config = dict(
    n_layer=12,
    n_head=12,
    d_mlp=3072,
    bias='all',
    init='normal',
    init_std_o=0.0037,
    init_std_up=0.0181,
    lr=0.000364,
    lr_head=0.00296,
    seq_len=1024,
    train_tokens=1130000000,
    dataset='wikipedia_en',
)
MLP neurons of a small language model. Each row is named by its layer, matrix (down: output weights) and neuron, and shows model dimensions 400-495. Each number is 128 + 24 x the weight over its row's rms, rounded and kept within 0 to 255.
Before each neuron's rows is what it responds to, as a language model described it from the Wikipedia text at the highest values.

Description: Years in structured date entries. Year tokens (and year ranges) in infobox, table, or list date fields, such as "In office 2006", "7 July 2002", "1996–1997"; occasionally an ampersand in "Class & type".
L3.down1207 [166 146 160 122 138 118 100 135 111 130 105 132 152 126 104 152 148 138 124 106 129 165 125 123 108 135 163 123 147  96 104 157 135 120 113 104 152 115  95 142 195 143 154 110 138 115 129  91 129  98 157 105 165 124 115 134 151 128 135 136 161 109  97 121 139 140 129 110 196 114 118 103 115 132 115 150 136 153 126 129 133  46 144 128 118 160 137 118 160  90 112  77 140 199 148 112]

Description: Year number tokens. Year digit pieces in dates and year ranges in lists, tables, and citations, such as (202 in "(2021)", –201 in "2006–2015", 2014.
L2.down1227 [130 135 135 141 140 150 119 113 127 106 116 117 104 156 108 126 115 118 135 133 104 126 132 118 148 119 150 157 124 120 109 147 115 130 132  91 151 117 123 129 140  81 135 148 147 124 132  95 140  98 131 100 180  94 115 107 107 109 101 112 121 150 124  78  76 119  85 125 133 142  91  88 108 160 115 106 160 143 133 156 135 113 142 150 146 138  96 149 139  67 135 102 167 191 118 149]

Description: Table and infobox cells. Header words, small numbers, dashes and pipes starting cells in Wikipedia tables and infobox lists, such as Votes, 2, - Born, plus the comparative "than".
L2.down1238 [152 136 141 145 140 124  92 167 140  77  88 123 115 122 105 152 114 143  99 108 159 120 141 129 127 133 138 152 113 137 133 163 149 134 115 102 115 153  94  94 105 118 126 142 116 137  66 150 121 101 100 108 162 113 129 118 148 118 161 155 156 143 145 169 167 123 132 121 160 149 139 120 131 148 159  91 115 119 131 139 129 175 143 157  99 116  83 125 145 132  97 121 166 129 121 147]

Description: Generic head nouns. Common nouns used as heads of noun phrases or section headings, often after "the/a" and before "of", such as portrait, distribution, ownership, dating.
L2.down1695 [141 107 126 112 129  88 154 101 137 138 127 113 170 134 140 125 158 101  88 147 144  88 132 115 163 168 147 120 130 144 148 121 122 128 101 135  92 119 166 110 128 138  80 138 112 122 148 139 138 116 131 152 138 119 124 121 132  96 107 112 144  93 120 156 162 129 107 135 120 129 175 112 143 121 141  84 115  82 129 142 122 116 104 139 121 132  95 134 118 156 152 144 101 118 129 131]

Description: Table row starts. The opening pipe or first cell of a markdown table row, especially header rows like | Team, | Year, | Date and curling Sheet | 1.
L3.down2520 [150 136 131 160 144 166 100 132 101 118 108 118 122 117 138 148 125 129  99 156 111 160 134 130 134 146  96  95 123 130 122  99 112 106 162 117 155 119 131 110 102 146 133 116 135 134  95 138 164  91 107 164 132 106 131 128 149 146 151 129  79 117 147 123 133 136 176 110  94 125  99  99 144 131 133 159  91 141 142 141 142 148 130 127 116 121 144 157 136 114 143 107 156 142 122 115]

Description: Table labels and predicates. Words opening a table cell or row label after a pipe or line break (Total, Average, Decathlon, 300), and predicate words after verbs or articles in prose (able, mixed, live, taught).
L2.down2654 [ 89 113 108 130 113 165 131 141 114 134 193 123 113 159 161  95 138 144 142 124 127 112 116  87 131 107 126 113 117 106 101 143 128 152 112 112 138 102 148  59 132 141 100 115 162 143 124 100 158 117 161 111 111 106 185 129 101 144 161 155  92 116  97 108 150 110 110 118 128 114 110 131 141 102 141 110  94 101 138 113 135 116 104 127 119 114 134 143 163 118 148  96 133 121 173 138]

Description: Event and category name starts. First tokens of sport event or award category names, often starting a results-table row or following "in the": 400 metres, 4 x, Best Short.
L7.down2669 [149 143 158 110 135 102 160  96 123 135 120 121 177 130 143 147 127 111 112 133 138 105 130 171  86 105 132 152 148 129 143  93 131  68 123 133 104 165 109  89 121 134 179 118 160 147 149 129 130 119 190 109 140 112 114 149  87  99 113 107 127  93  96 149 111 112 136 165 181 146  87 107 116 140 105 117 153 158 109 126 155 109 116 109 136 115 105  93 121 155 180 133 126 115 147  70]

Description: Adverbs modifying verbs. Adverbs and adverb endings placed before or after a verb or predicate, such as also, not, largely, specifically, heavily, and -ically.
L2.down2065 [134 101  96  72 109 102 116 107 109 127  75 127 162 103 120 132 147 105 154 103 100 108 128 133 106 130  93 103 145 114 116 120 112 143  78 145 133 118 192 121 131 116 111 115 129 162 114 125 160 154 164 110 131 159 158 140 114  98  94 146 193 151 112 133 137  98 106 115 150 135 106 128  67 126 145 159  95 108 141 161  95 163 132 134  97 149 140 131 136 155 135  73 140 123 148 101]

Description: End-of-sentence and row boundaries. Tokens that close a sentence or a table row: final periods, often fused with the word ending (er., s., ity.), and line breaks after a wiki-table pipe.
L3.down490 [129 127 140  88 120 158 130 126  91 150 119  97  98 138  99  58 128 166 163 145 134 134 131 158 141 131 145 110 146 117 104 124 128 128 166 123 124 133 171 129 109 144  96 109 156 140 134 143 139 112 142 192 160  77 112 108 128 141 134 173 102 118 131  84 107 131 134 110 143 128 161 149 141 132 154 109 116  98 136 169  82 104 138 153 153 135 127 139 125 115 120 153 104 133 127 131]

Description: Sentence-final period after list. Sentence-ending periods, often fused to a word's last piece, closing sentences that end a list or named entity (Jackson., Himalayas., (PDC).).
L7.down1814 [165 141 101 106 102 138  92 132 107 122 109 108 140 119 124 140 160 151  97 105 168 124 166 119 141 152 159 184  58 129 122 157 112  70 131 120  95 139 121  96 125 117 137 139 148 137 122 135 137 125  97 146 103 118 148 145 156 114  95 130 158 114 118 175 134 138 130 130 149 116 162 131 122 107 133 161  90  82 137 141 108 149 103 143 135 100 125 138 149 134 147 138 131 177 138 122]

Description: Start years and date ranges. Year tokens opening a period or date range, often in parentheses or table cells, e.g. (1997–2009), In office 2006–2015, (1885 – 1943); also some in/from.
L7.down2869 [140 126  61 130 124 158 113 109  86  88 118  80 155 141 117 131 162 171 101 164 133 128 116 134 121 103 120 132 158 162  93 139 146 116 100 100 136 122 135 119  95 103 113 130 117 138  85 108 142 152 120 116 151  95 137 124 107 125 110  97 154 135 127 128 126  97 136  94 133 159 142  83  99 200 144 111 132  97 119  93 157 114 171  95 121 149 149 121 131 113 147 138 155 133 150  75]

Description: Table header row. Tokens in the header row of markdown wiki tables: column names and pipes, peaking at the line break before the |---| separator (e.g. Title, Candidate, Votes).
L7.down2226 [169 169 163 141 133  81  72 125 159 136 172 124 113 159 152  98 124 115 141 163 136 110 144 100 110 170 116 133 129 155 177 120 135 109  83 147  88 110 137  91 159 160 141 132 106 119 102 144 126 134 104 131 141  93 147 114 121 133 131 151 102 113  88 145  90 171 139  81 170 133 159 140 114 121 133 118 126 122 155 143 144 125 130 134 146 139 116 121 104 137 133  79 115 140 123 105]

Description: Sentence-final punctuation. Periods or semicolons closing a sentence, often fused to the last word, before a line break or new capitalized sentence, e.g. cases., him., watts.
L2.down91 [143 139 118 160 130 146 162 127 159 121 143  94 163 132  99 118 119 114 126 141 107 132 134 145 135 125 149 138 137  95 108 109 139 125 168 123 164 179 129  72 144 137 111 116 144 144 128 137 124 131 100 163 169 141 148 122 137 106 131 148 108 189 120  71 131 181 157 143 104 143 128 171 120 116 139 104 132 139 124 167  78 161 150 116 161 130 157 130 142 136 141  57 149 157 137 138]

Description: Table and heading delimiters. Structural markup in lists and tables: pipe cell separators, the closing = of article titles, score dashes, and opening parentheses before country codes like (TAH).
L7.down1172 [148 102 118  99 114 134 133 110  80 109 183 148 105 137 131 124  88 104  98 117 139 130 157 120 153 125 129 178  88 173  89 111  82 174 112 106 140  99 113 125 144 162  83 126 148 103 151 159 150  97 145 153 164 125 134 140 131 107 128  95 107 108 147  88 120 116 106 103 112 117 132 126  99 169  90 156 144 127  95 136 135 123 154 159 141 162 106 137 126 152 148 147 146 158 172 133]

Description: Last cell before line end. The last cell of a table row or data line, just before a closing pipe or newline, e.g. 25, Result, —, ?, 84.50; occasionally after negations ("failed to", "not yet").
L7.down1911 [141 124 179 130  96 124 119 106  84 111 129 111 155 112 113  94 119 128 107 133 124 108 114 100 132 157 144  94 106 124  93 118 106 145 148 137 140 107 109 115 137 125 124 129 150 162 111 108  93 101 126 150  91  81 129 149 108  67 103 124 141 165 124 148 138 176 137 104 136 106  83 128  88 119 158 122 133 113 123 174 130 105 156 134 120 109 140 125 146 117 148 109 159 118 158 142]

Description: Sports/media table labels. First word of headings, table cells or infobox fields in sports and media articles, often "mixed", e.g. Mixed doubles, Home arena, Running time.
L3.down1226 [156 132 150 168 121 135 139 168 132 129 145 129 108 136 136 157 186 135 120 114 167 133 112 115 121 140 137 155 171 158 155 132 146 153 139 128 105 142 106 126 169  93 146 114  77 129 167 134 141  95 172 132 106 172 125 128  99 104 136 171 115 170 110 159 123 135 151  89 118 125 104 127 130 149 158 146 145 153 107 136 155 139 147 128 167 151 147  99  96 172 127 103 121 114 146 154]